Weights of a small GPT-style language model, trained from scratch on English Wikipedia.
Architecture: LayerNorm before each block, no biases in attention or MLP, untied embeddings, normalized queries and keys.
MLP neurons of a small language model. Each row is named by its layer, matrix (down: output weights) and neuron, and shows model dimensions 0-191. Each number is 128 + 32 x the weight over its row's rms, rounded and kept within 0 to 255. Numbers have three digits each.
After each neuron's rows, "fires before" lists the tokens most often just after its 100 highest values on Wikipedia text that the model never trained on.

L10.down85:101108189118109154137144131179122094110207152089134115056106060088198099073130101186171209151112163149136143078078158149081070153191113158128169084139083101161132117050128072101124109135089162168140134114168099136147166140157130125151137141152169163169144122113155128087085148165150084151140114137118125138103127123144115144076140120094131050080139089081176160107138098083116056122085084166124104119201142170158134146193105183131112098129151133143132106137099082145187112122138129071117099131158133119113123148098110165113146128101130106174136127129140134119135170128113153072
fires before: "\n", "\n\n"

L5.down252:114076117136117125128170164083174060100154079052160121119109135135132139182127106115175115097142155158148152100116136127147191072159139129030200116185147123111163081120110102070074120172140144135123119125098100120133088098112126151146143146163120125147142098123118140111111163205076151110190113096099171142101119147186116105136143188120124080135077124161184127088154110121146142165120112036088120165165100130147134151063136143121091162107111116097055193168155146132166186177101120166112087114092125131124134178095092094111101143187111099151155151144136084126142167129151118120
fires before: "\n\n", "in ", "198", "==", "on ", "194"

L8.down361:135175129139167117104123069177123156114167099169107142121155086197163162128124057186117182068158109169064162099111105135138146076127134143145107141111081081091147079148156136068105108173100121137103117147174082136100121149167128089156171190167168168078137084140123099128081059086185122170124068144146137115149107135139112141123149116085161073164145147107170128156140143133172132147050148103146094105151110143144159171165076171118132104156139120176114084079150168194117108133127142144112140137109150088073113108109091105124158187119098066126152059128127116080138149101134104108
fires before: "| ", "|---|---|", ". ", "s"

L3.down475:139117058084161130115071135151168118122144098116123081087122068119150055128130138128128138150118158172115136104146124157129105087151105124177189102106197152101140093095100140130187084139165075165090177127123106194190100109129163103111147147079142139149122107156179132106153154100129110113128116191151139131125120160120124091111111112167151157124101150075118144102150174129116156116166071133152120171105169149126104100137140143094126148130108165104156166082128102051129069142105110059164125136129144082141058201125166199113179105116098098093099108061212141120169139159191108167
fires before: "\n", "\n\n", "of ", "("

L9.down743:159123096119139110094120073192154123121129122115171115159069146102157138163113130182152197133114130192099128119182160099126103130144137131127123087112134130122155129127130116125080104157105140086117078069122171202131131101149083122153186133122158081152139034165169120099111115166127152144203117136135107133130138104077081166217180140131109109174150181150109161135093109173174146087089134128085106047158137098137128158130111142101121133143116106154132089120168088127135172158057209126091088088136123104138107056108127186115121124097135144174111129128187089093151075144101127081
fires before: "| ", "0", "|", "1", "2 "

L9.down568:095154098175176122134116194157108111133114101198112129111148205183189171064116146176127112097107132078080131114174149126123069099100103121133145073114138124147086142143133079116111143145134121162074105157162108153124127105105151101110119165128124088085146120090063113195121130115095115100071129107214143174181102161169097079140141148098105049186088170155105103135137129162161131131073131130132160083123121129092078108103075161168160163150153107147111128136134124166117146130082147144116166136073178122140143106091097182135074142096119113138112134133193158189067111100158159106
fires before: ", "

L3.down274:127078118178136144156073097134121108117107086116136120124220061151133116057065136110134146156100140131142099116171071099157156127149082127119105090116118136146146132091159079126120105116125117086108170113124101105169180106093146103100059179119159120107150138112157221155127128087089107159143167175197140145133140140110123171147151133161129072118164143114136121086166141071182172111139119163138140127089174094137134103078120208168132144082085142167099080147158131106151116153169158124178131114156132072192098130098161127133070113119105099159136070111137123026138155164110148158
fires before: "| ", "|"

L11.down180:107054136145115149177152116147121123086113123102137162124109119117122199053102118086131107173152126090135123098142141149092115142124141102151073156098104135096174145122133130104142116184116124150172122065074130133180139118146087100175108084144133117153107138092113133027093103144030153130183145114129140150092181125148127158171121138120155063207171110103137106131168100113144194104113200140077158079152069083165141160103123097139085097143091149096147160162175146112112142133114100147096170094157120157180141158130050201097129101094126162162104129160121151156108153142086142129
fires before: "| ", "ad", "|"

L6.down617:103143154088080132134133117181124146149136118055124100113085074075161094081116119094083160159147159199075112132145165151117087073151155101110157117114128121132092064116101131135197110123118127198142163167162199146131121136117159129155118177093150141188119170146157124119128184073095128128074105186138162215172103127139142133159094117102150121114094155131122192160131164152092155124136145165118075073176088142129088141121193091136154068120153165103149068123141073126090112111160130088125139143116185114118099143144127205119096121120104150075081092131133089125178155122137112111
fires before: "\n", "===", "=== "

L8.down189:174084086114118150118126093100162122080130155137140098088150214137171094028151152136125090137167069126107116043127109107177161142139091100089136106090070108125156132108087117113148125123097097126150166153110123139159137142159108072110177136113157143099147112124107073102215151087171148139118147118147113091133119134113127161122042136148134133143141150130116102099135121151105159059123167117115139162150107098167155173163120135167076082142157212101186102075114104175127080148177125126124123167146108195115160162108102128104087140122136199156207098127121169127127099093183141139
fires before: "the ", "\"", "it ", "they ", "a "

L9.down681:112084127139088181123109133164117126137153074140161158145089092114188059089151156163113216155161129159153065083126135100143118204137169108124130131156059112114115082159129117134127171129104130159144102125127027092099118072153179133126167189105133136088182109180127135126135122112097128165086154124121145082114135094125090143139128144092210122171104073175101115182157106155139116081123109089153155115133095143157242131106113156164106140135100167123163089163106115083143087137108148115190156124112127160145143127141129142101079111101136139092133133150154084070165135088110180110
fires before: "\n", "\n\n", ": ", ". "

L5.down556:094146143125144103152143076166077122114163118136157185115068119109078120147130126133182152088145182175178119146063126160060053101109136148104180097134134148151125123118180141108158144140073110119141125103147156121119146114167116093203101099138155154120050122169116189096077091119140151154158132103142117121191129137164102192138099157145105170114166143103122094153081139143098058133077170180139177102145132146109072092096060098167101137152094110140089112126123123162114110119048116178101120142164127140102115120146149185122156171153150141124103147071168149093216151114160119150
fires before: "\n\n", "- ", "List "

L6.down521:100117125126113120118089128131204093098152102126112154093092132102149096144124122103130160097090118110088027087136136155139141110165095091154228139172129084158101101109159143061142138077098078143113060175178144137139174151115104109134225156099147098131104100125164124123111116156173116087047137137172200141096120208141089126187103074153145082163156166135144138178130175200105106109075116107093136117139116148141133096124117138099155102154150145097182155124118119077100143169180157130124144148145122156085145129094159151109174137069123113142153175131125119081118144104139136116
fires before: ", ", ". ", ".", ")", "-", ": "

L11.down754:107169160177142090161108139084132070093112111136118110121131089137123109163116113143145191138092092178139140154127131147123045074138135127148148171165092156164113148117132165166129144152088155105050126121164152178085107134093141151157176107095121094150076099123122121109166088118124104110161114080146134182102104204141166187175095125063165167159109145125124147119104104095127149084120134142075156138176121083171111131092119169134152123128153144159057130161123021174142149151141073194141104087134149121081113143121115159149144148072114128146038091152093065157147155098115100161
fires before: ") ", ", ", ": ", ". ", "ane", "l "

L6.down233:151156097122145117091110126183109112201168116117075148121134164140135147108123094217161100106122160115146130111108121111116085097073149090153211108129142164153084143128136130079168098158097138167108150065095139128147144132109121113081106057166166171108131113160071171053130124108124103164167117109106166153146159163132101078125089113158122176100055130074209121112067161144107118122137150179143190117106138145110123126168089130142150121161124200116101126114159148144204126130078114140101132145153061141179073120095110137107090068156128127168120144153143152124186096145110066145
fires before: "- ", "===", "List ", "=="

L3.down184:183070136180079123153100182147125098087149111143121111074107116083135142161122084148076161133112114076140088184112092160133144119083189167149166194105168157130117149138155160144200105143111166143168174128108101158081156114144116067151112101127129149129151139122115115042114102107083083196107146182140129131160115112203101120135188102161197109111123152098142103162099121182156096193148142138093094036129150109113151142085109123116060120103119161114118121132154166113099109150178086178116162115122124136172179142146086116112095156097085135119091075155099149129102107140156129160
fires before: ", ", "of ", "ic "

L12.down754:103164178095128130098153138144091112101085130108110165086109089162130165026124079164068141094071122111147121150111060178103127124129156114137078180123135132136137100183118144108149135155139158107137138110075127083143157104161168152157125088133130155117146121091089149135141107097112131114142118138171189190075165164114171139152184091113210107126112202147106093125123137119124102124122122170106138151135057097114114146082136145141166092116150124182156180132140114110166114160128128168099188091063095152133119117127198193072191130049122107099153107130116137163117060131081161119
fires before: "\n\n", "s ", "\n", " "

L11.down286:152100177153130116151107151052125123098145143146172115141095114157136124116140121130061193088069087120128216111125154161103123118140144165115096163135132138183145080163106153190141170115109169160175163119119179128097089133130141141147118125232131142130128141103098138135106099108141140180161111149079113126133113142129128149185119149131091049165132133125093121182129120119114130133108120147085126121098125118112151157101117082081139168092095119127125127153114074166094149160206150157040076086130144174057129080210134118062144106115115083107127133153086106064163126075106171100
fires before: "- ", " ", "–", "."

L7.down82:091077099114128173131112157172134146151116104109128135139148192113131173067132123099136131148074167089095139123106114161105180108214078154133118144097115155163077171117077098130099135080135145120087185146121080148128177142129110102073140163154112131139141152153139084179146096135144178116116138101152201151074137190130150172232144139114147088154088155080106085135127130087109121094136179058113083094135144100103116169127096155099161141131124148137124120141123141136155120130101121144037113076122165143068128145120110196144144075133198141066060082121101116158137155118146122164
fires before: "- ", "z", "ast"

L7.down569:106129139103100128136169159143137141163131071148139143115084164094096189039105125106200141090138093108104105108184139110118118075127147123137096141116134160181117117108084144172118113173138117114155099138120166141120115081150171067191169119134125149203173109082083116091097099048077173150164127103159053145106083138137154118142121111160118168189151168143144140025180170124114150113163142139112142130148047101126170157189152116110111084153084146061069116121139136136122118145130106145110186208136163116140138140110093157113134130172121164141136114117144076116098106123117135129
fires before: "| ", "(", "in "

L11.down284:111157167149160046122195122119134142115123161137135079125132126152149115187135139122155125154110120095129063126119160120063177137129070140125147084075054135122109145095116120134091151151140149180053155073175127160107125147073179114156139117088089089110187103100141161084114119181163138164167167130170135094112132083174150152141103155154163212109163173132092141085089080118143185093089098115184157120137136098183107160127143182099110124185101138148075156132156082110146181105059168130146102098130156106157153104154118074153143134107105110098087097095157100176138141120102121110
fires before: "("

L11.down64:117090055082140111122195120177133124149148099041082089143156138138153137034144127127159120183187110078108133136104138122146114129129037144117071133160119094118151158130166109156104149105143100069119097059119176103152119108143194093141152079079120108090113116112157152121096118120150204099127172160135141121092152136173119159135164127170143136153130113147111086091142106104169188093132151102107135182102108082164124148148148146156109113107124105087134171118141221147122128138153078083102098152113150075175180105116110075153105107131152184119093124097149157133176116163146069146
fires before: "| ", "("

L7.down712:143179109132154144144135168164096159069191155152189098113053164078080122124127169080161128152123173107164147051115105134109157119195144110102147101143076142136101161170151151191136101100148143100098191088111162092087119143092136137104130115189155129129147130084134147149112066147152149164133117097083118134166120147110133136134114070128094143184077098140147114084094180151064165099153153126144076117102123147170131150110100137117123049133136111127184118135139128100112116143143103113117093115162114143144124154082138150083125139105116206076178167107084108226095095151184083125
fires before: "the ", "\"", "they ", "it ", "he "

L5.down539:155137150127124121139093186153134115128176085125128110124127205146057108121127130090120165124141153129066119085120123159128106084093124168163122182098144163142119122112109131138092134191073128132137082168098071149155128130092214116142193189115080087155102090124095134158129108079158126104148103155154142133075129166119174093168150105128115109123096188072147037175140134160147150143117130179127109159103128148120131123136111172141149147104158173119073205126136110151105156126104150145114145140136144096122103140095003126199177099101067136089143153118169155136158134066133102152
fires before: ", ", "\n", ". ", ".", ") "

L5.down736:138105163109121140176122107114155110117145128089079104154136138137140108089129113169083109146154111150096124127112137118140119139176160121116089106109157152173143100146138190157157132094146084161128148087074117111138104140130117153116156166097129140157089143091122056178087126126102061131059131153119140186135097164074080047159074179131156128079163136142129195190078101155134107161165118106120168091181064105157153092178106143086167092144228156120107085095131136139160086159118151125099126166158151083168091148135136194100125105098185124074144136199137123164163112123133089074
fires before: "= ", "==", "===", "== ", "- ", "=== "

L8.down402:149089099122195122123097135134130125152095116098144142156111140168080116147175107088152120127137116196113117095122095074134141152139079149092108084090160111139075140134071176082099163188128095100152151073177132152147136161119180047163121074141126107112170070109108171135102148135125132156095088114149123143125152127134154125134126150177164148137148186170155137118129106115131144143110147099089156134179138140116123188071074145083152106225132135098079149144181103142117084101093082107147057092189137129128135126083191111130101158099132172131165111046205111100179161146110159112
fires before: "| ", "(", "in "

L3.down142:075106102059148185086097076123142107190178155194100144134105093151089105148114116151171141083109154136187100134129155128127116173169096146130183140153149189147103104154167150049110162129175122165090187160149145180173120128122104085172158093170159090134134125164120126178121117116094079135102139111091092091102067188116120145147106125119156068131118089101100070137144185204146096115094115117164103131103146148104107099110080124174165157166164132108154138154096113132155141132157048117087119098120142157159074117099169175108114128164063099113128091139120124171148117098132082135
fires before: "| ", "|", "of "

L3.down680:147184143103162121111172166169168182139093100149132175124088204085129155104158105086128101174141127112110145058081172068141147161126123177073133148102114132117161139118115141129140177130156126094187135220130078085085154157151129137137159116129114128128121157064058127087098106180123184087138134110107122098120086125148152134147114077122094090136104161095146138130121135111100086097146098114168098138071154240135079133186131067138119134119092072121160110102109170083120149123153102185089112174060123110097134188088124105094110165161108156095132104141111142174123137139140144137
fires before: "s ", "(", "l"

L12.down60:121090104181095118140163125134133056198162103100071130134162047125133057109100133153108132160119117178129130170172144139127109145133106140148082140140116101133181063133172135088139095093068049166106106089126099152131116230117115143162143135115150164151148091130143155156106126087090103105144157119118092150085137170114125074095166131078114158120117100123106116166151106184085165081125152164160096155147100112149207145128106198121111139152187121125088127116134139123143135140139085124077163096171154187150163108122195134095117101073173109137110127157152113102167125128181060097
fires before: "\n\n"

L2.down38:100100144098138155126084139091138104052057129156175154129173129117110085069156119136160143116186106195083160070171140133161099106167059138118132112132144084169137085144124139107196085157117146126140131091128168099164136119148070167075119136130159174092078090137150168134156147133112118191127121129119146146117089157134124113135148135102108108145111112071131156179084098194134118131119124082102104160175158091135194157123138212193088104095193130102103117096112030155165104104114086104135077106166123123136141153089128126140125146093137148113169109138127129176176176154083123095
fires before: "The ", "- ", "In ", "On ", "A"

L5.down333:099131110122170147126130101164117173142159147105093123120079152058101192139161183179099111167165162038125197090135114112094066139134136091124157125111178132166140199118101100115084101140093145129172162126175169042134120113091157130084104107140098073103180143154143130115103130109136106072125173109030141125158119131147072093104108126137132167095056190113119142111106184100097118085062206162164169143146129152127075146150118097173110149184160120145130134110131167153119152121128109145133124128099160150146186152129112116120129176172103125128091116159166130101131078112116114117
fires before: "- ", "("

L2.down278:098145130157096146135151132185111111110150033210124173063047107095094188098104119151077113121166144130134115129106161157078129127115110128133192115154189160094099156135086181122102119171127123192109162116115108180138113144218156156137105084138121112139047108185111140123089143123129092165151172098145149086104141126150134131111072137106182142089093172141138093118138160199185131139126070129151122154148174224096149085189116122145115108135113104099100129148120126080104122163100115138090146115101105146154099166089130129089102160136105153123150134113146161121074103152101100109
fires before: "s ", ", ", "s", ".", "'", "ly "

L5.down457:111118066144162148122164138190152110080128086168132129082126122131204127089117108128122103141129158107171175143163137148122110077099097143136159153124109151058119156091187136155174144136086145132091150183186158185097156140124136095085096108155110145158091142167175096129102121116158170115121123130168134126110112136133145138195127126151169020152146068098114109134119054171178165077104114115125135096021136134126090143123166146128163143103129074113180122072127166143155198152096091141145107146125089163158139111197090108115109072138102175105120083116103091137149150167136104105
fires before: ", ", "5", "4"

L11.down106:171119098142132105089131183156099104104121105098139131104152093127176167115088087153089112206162109117109151190142138129083168120121150128221197129152057144208081140094183095121115113179148073196161167142168090113135164174091131064103113116136145066194134088125110105127133094120138141154130100157159119151085181140145146111152142126083139098162107123150108155101117123186150117106103117110086118113108128099092098159170093122137169103058135136122073116154110115129176118153104147069075113083138100157165147108113058133164131077103099129131143140141094096123192123146163118175
fires before: ", ", ". ", "7 "

L3.down624:073102118114132189128129129101115109077088149106146108140140127126113108080142124153155112149182099165125101084150150173126131145160062137094094182124189086125134119170119175131144104175109140180149075103116182104148136107124103149054102080137173178121064129125099104084142155116129118199145170162115087134102123169139139101107154060153124106129088114083147126121086119213141116180134129118122080152096140104175145102132129182192138130104144076090110174078095075116148151155120084134127102138168108097155128207092157127143129160070125171157199102142121106179201149131119115077
fires before: "The ", "- ", "In ", "He ", "A", "On "

L7.down96:134116138056074097151119128118074139080168078114096109130110144081111138048101124125119148088159127157142150145083142114110154132139163118119127199176158151166151158126132176114074178162216201100173137150121109133069095105121121142096171138144083162164138127140150100117114139109133142005142103110102202126178145160136127197173162103103080154144131123135190204058165160111104137131117112122139159133164071139070140153108152112163092120113121136154064153108118177167108119105088137150102109154116113091084154165127141139125109106159136157107092126120138098122127110104083172134
fires before: "s ", "?", "—; ", "t ", "0"

L3.down648:083192094080144140038113157155072161153112149115192134171153150181160166122173143116149113147108114133198078155141174087139140132169099137111191151101168142075142074101106159115089115136184140154106173114091125131132103106123089156127102135141110152121082132116127128110076093106125150084157118109138112075105158117141156147136134137175180154110136114142106145128115161179117104220128158085097150103125139155135131108107137118122118189058103132109148079100052143137173106166099135094158126147110095122034108171136173156165122121183079059087160135140117155112202152110140140106
fires before: "| ", ": ", "of ", "a ", "You "

L2.down571:161149123100159135154068134205135115093131045182117145118095160080101096153144230168123131142151124110086071114100121193091086134147143106114178094163110119144121113154100170098088152181118159162101078183151111088144138113134163126136143180142155078113141094152099126120096124115115127113116137179105136133112082135186165101178111128122171029169130179135161045185155200078148121161103125160142130126099103188073126105107079135114171134156123151120110140190113131137116134153149107140175114125090111132105100099151061157117090134149095121124173150162113116114143160112087134132
fires before: ", ", ". ", "."

L11.down260:165114134138158134143143090157117125122153067170126183128116128100174173096113146181052095157138155108111141159077143139122097085085141085122157145149109108163085172069162105083141103167145150162094133187162140116078148134121165111125146141145085100215089110129112117111100123117134142158076113128109124150172098153135104112163116102091166113132070143118179081078162102180178093020137112120127168157076103141116117039168127143103117056105138154171114171122177171135078139109131145115124167181158143074134100109135124104137141171170102164134081118126159171138139150053149128114
fires before: ", ", ". ", "e ", "\" ", "-"

L3.down718:119124117139154150172130175084118116030076155089176136113137138134110129128155174164141118152208122158068106107184120133138061102140054100125091132114190138128160101170092180101180094152126107116111111074104128106157119094137109150102136148110177245173059115091105152166114123121157126183138121146140125184135121132097150144091144109106111103107096136081134115165114126164092164168141149106131116187107129094126127113124116177149098125122166107111073106120118047130143068153150116098162084140151125073185152174123167151159135157140058126147152147082119119164142146095125124070
fires before: "- ", "The ", "In ", "On ", "==="

L3.down640:110104144116095125118143136171152094103114162153095157132058170116160135158111133111146115163140127085139164097073141092136140120147147138071114162186146107107108183142150134107120127102157113123168130165103135070100157157146126086172164112185118133170142122106138097109097082095175129135072097159151087183045108159150162100111151124134135131142102188160156096129148189142138185087170059137101141124058041125169123142181147083202156077120123113079124180097124204141173130120129091123103182111149176067186095145116131107081115121133099189125134083099140102124092121164136115158
fires before: "s "

L3.down587:162125073145099110167104116148192109112152106108122134101166108152138119069075185111123128102129136123097118153165132069042111154118111072145138106152148144137105128105185120117125108136130151139060148126170128182120119133062128157169091088112133155134139096106175183204108084142092122180162140118092112095189087131093171200117151175143097057124141136106147143129122149114150161170098112167085130107158138075121168087073140167173148094138139093084143069097079194118123110118149114160154102112166108106156123140149205140076092104171147127132141122130135074079167151194128173139
fires before: "| ", "m ", "(", "|"

L3.down572:130113106213144192116198125092089093162124154112136087101146080052208143014153070168145127164137124127127115146167101086144108137173018133116140140111146156147134121116133071115117132202097107168143193094143114106107174126116103143115092173142119126133117127124102167157117094142122092140135104208190086110078123131147107120097177120134165164130108130108114172115102134081142145070160121104136102131146131160129110094123128176136104176127102151121127135127138110132158122172165193121132097126104145122154102133119065110185102130095117130198160100127143165104123114164142057112
fires before: "\n", "\n\n"

L7.down102:179134119121130123159042087103152120136175091100087119109157105066140117145071143099121127130154169174153118113147171134124160118117117109085149140109063115126127119103168161121141087093096174069108103191146119126163142138188083123105106159066133120148091122087204134138130176142161172136171114111106172142119137139111118162095129151138095169152178076142177093165129120132116098114098081122115093114155140137151113178138104144181156157116205064116081096142094118195104211102093133084157148113136114081151151171036135165157171138168100111102162126126089128075140139113089179148
fires before: ".", "% ", ", ", ",", "\n"

L5.down200:110128068150137083104098122125153147102084121132160115125179157140083119080147156133096168206154099073111206153111118122190158133095073105125108183131097144122140097117115108112092149130112144185067121110108107108131108182109152147166133113183164133137164144130188186166101155130131181125112169041130101143124182117094144133120158139207086087172146120100139144102102151127198136174111140076155108100103103112111146191152123154145110156160104092073141083094151097125095222082112110107150119115117120140108143061161116166124114085172107132130130075138109060125123145117152112185
fires before: "- ", "a "

L2.down726:113116075156101095142152107094110124116120105136119114118098207086106167150178061134166145118101152141164104157123039182189187173117154081115099082117116109147131088102073155127165119122123157100140118154114111130143152090127147115144149190096143148169055101058088086130132131143151134115147171091139126181140125102190115156207153129084130117140107098104144151137114133073179103117132186147106165127122113124087196133093140156166119167108068110135181155078101142134143210068141150164141129118178114124144120147180053111092114143104145066169136105102134176104173116121127144121
fires before: "| ", "|", "and "

L5.down148:149127128115182105158146073121117162142142122164140168116089182132118136072089132130158092142132158084085128063128096139091185093108101152098081142176138134134184164147086089132156076140111159124104103142132101165144187161189098091062114131094161083140072123143131158146134114039129113154129175182138152064141108169132142140149141139126142101055116137120091118171142136164121141148083150137127109154097217133108107091165124094135113143180119152168134096044111113141114109124143145207101130157115088166141139176157079098153120196124114157123165176123157164111047107118082125104
fires before: "- ", "on"

L2.down483:143167079118164151134119131113148073138111067129155164103116163114181120062128158093144154148131185129115090132195095151124140125184122129182118092084146142154100071125145145126118102111129111119085135150043119118130105071140138139122113136092185126165072116103090148139182118112160175160071121139135142166086080067117121163212103148133189047094144119140105099177128192109170129174150123072122091135124134147109185103072164137121174169104080155067159131137110126125146175112152126085113142127152129118103111195140065169166141129078114138159137163104132153140201141138103163116
fires before: ", ", ". ", "."

L12.down295:131135140109151100125156173138139113129138094121089109082160145139115151000131121127102160148127136147140077146132141141143150162142128109109032105138094136084207120110112103135113096161139121137094170135100090110166134105142142130116098136127143129141142188170127129205110153112087156131142092136109158112112127160126098154107119148142149123115093108159147114112113109115145135148139122121121117116185157161118117142149081138112110138148162180095080111102098138167133065123141165144184147119161163105200157187081156099111147166149112091087127083142109148120132144065147141069
fires before: "| ", "- ", "("

L8.down723:163105123157111168116111131146165182161095150099115135113148159184093126042093137096067164114092127135160152127146175154103175053129140186135079195136135143088186140092057086089086092116082110142128115179138140180092155182114060130134123176126119162162098117130102132194100123064097132159116094157101195126128138148103153105141180222095149165144121197133097156138097105114128132125150135146114091133119089093114142140135144173079138138149125112122140126087099104123082108116121082153074130103147152137092166139200096203102154118135165142099143090132155092089154126106133148114
fires before: "- ", "| ", "n", "ose "

L7.down460:145163169195154115138142114169096125093138017147108098105166132128107130126154142126097126158134067201174143123123075090171153121134099180138062076077165156108159096144126150148170162101118128151140157111119106163129156159101159023110137134156098138163135171157139102052118140102117172079174116130148138121121158139144174091113132155067140125094155106053064065122136126129183145149100143150114116105120074087089094120076141178130155117108149101128107107129098133110096124106128133173097141154120086141127148118161161076104089181137158068176155070178142146160146145139114095155
fires before: "| ", "of "

L7.down728:146125107086134097143131081152156121131139120151117156149105094147176153084115114108151170154126088166132164123144097177120179085071162119130088128124127106131146101145097096155196064142119131097122189189096148160091143125146132114141180190117194101166113184109206135111138088065099170161091095208124108125151133128064123105152150062148172062168121104155123160158174083132155105132139102142109096110144087171135155139039093189146121129114145122133115116094099149121153098145081133118096143169144144121137057114136165169110104100135078148137123115096107080078100178138100189177
fires before: "| ", "|", "("

L9.down594:104156125133127182146166118145117120120115190124143107111134173152112099030094185198152135122110159113130107115113064117105095114153125068147041191116132116118184131144121172076130145120081159095095101113153143138130114123146152184093134125167071098242161166105067158144114136125116118101136119149103113135141089148072137089172149107106182150091154163107215160146092112144097117099107166077145098166160103133151053138100098181146116082109131150132087103134145133167103105149099180161109123094181149125163120136108135171119096155075131117107143082072111163126165120111140147132
fires before: "- ", "===", "The ", "| ", "=="

L8.down284:110131080176118150109112098107090081158137157075094060134057082085168071154115134088174168153152167170111178087166107054144075118157092092119106129153129128121112142140090092120176114171052108107143139080128145140119155117086157149156162136138135133123135179120171188168095123137129114086148136106139137136122112126148072124073126106140172110114152138095120136174153136185147167119092140089161114142139071111128183100097199184122125163105172131061099113150164119111163164148091121117104144112178152119136095146131147185101071173141175148146138110159070162139172089087139127207
fires before: "\n\n", "C"

L10.down186:192129096157172099148092104116124150140088128155090147122135104141060093097171087130153149104106133132130146130061107132083103170108142114098122150075145128141139152164142094075145122068186076135085184165150090184103133068141079105109164119139085083148155153185148185180159091169194184097105127157174099157159129170095134129187119162114129091100169160111132124141124164047127136120092108118197128125150101151146133118179100150088138154042145108148109135193122112116169146168143149094125101073154115160142110083125127149087137149155116126136103125124119116174078202075130127099
fires before: "| "

L10.down22:138136172166160092173120145126179104151123123185126133053055159093131134139142087159146159064116191065142141133143094135122119051153180181145082090131139160148152118131108165081139136119101144147124149200124148162104120159133113178100100096130166172154156101109110089142149110172155179109139132142096107070111181108131097075158142094094151111176137169161131128135101088099133103114121135159160104138084116142124122098116084142039119130138102185129088151180139127254091106123090075134141152089181115114158168136144128103091132114139097136109057082116132136175073128129128112126
fires before: ": ", ", ", "\n", ". "

L3.down405:181079098127081113119153127087149135104153071127051128106128143153070174147153136157127151163167080103114098157137172119117112179106126161135149172141089149148104087107171180133136163133137108104130187106130108092119108106094159153165140127146172168201121063114172100150132140128103170119122131161123088109105125136114155126111114103137067162147147087169086124175171103127131043149173142148074113074071161103126157153159089106125145178111123129096163045116077089173076183127146084138169112132148063114111143095217115125137100197121143148116119077146128107135145146177110107177
fires before: "| ", "- ", "|", "by ", "of ", "resul"

L2.down453:131072096167160132097109164167179152113146078125106149070131102108153090154126154088150097127130150164166112123122108131094121148138072148096117135141088126094127157041166135177160097135100172157100124136134167108062160100132129116108122152091156157176136116140137138132127140175122063159187143127133151115121085140108126182120175138095171107144112129105091144127135095168124170141131088155055166120070104107098034061106136176100136166094105119168160082130161115152162153104129144128116148169073107151159126138115155136105070150155136095118076098166203133078161187236100120159
fires before: "| ", "(", "August ", "|"

L12.down410:066089086106130144142141172101127095132132094076117147118081131155160127106138118082117150130135154135079142121139145144139112118185093109131136188070109118130131158076138148149173130200098119100146116081133120069166164147175185144120169143159106093152078160115137135101213130152146109070064061109152190124146104150143118110137125073167110173102123166113111117101049173076130141064173151108102192119133107133127170144171131164130104130135124118140136094160131166107159208152142162068145112117113096117085114111067154098112113121112141137066147123192169057121155188159089154131
fires before: "- ", ", ", "-"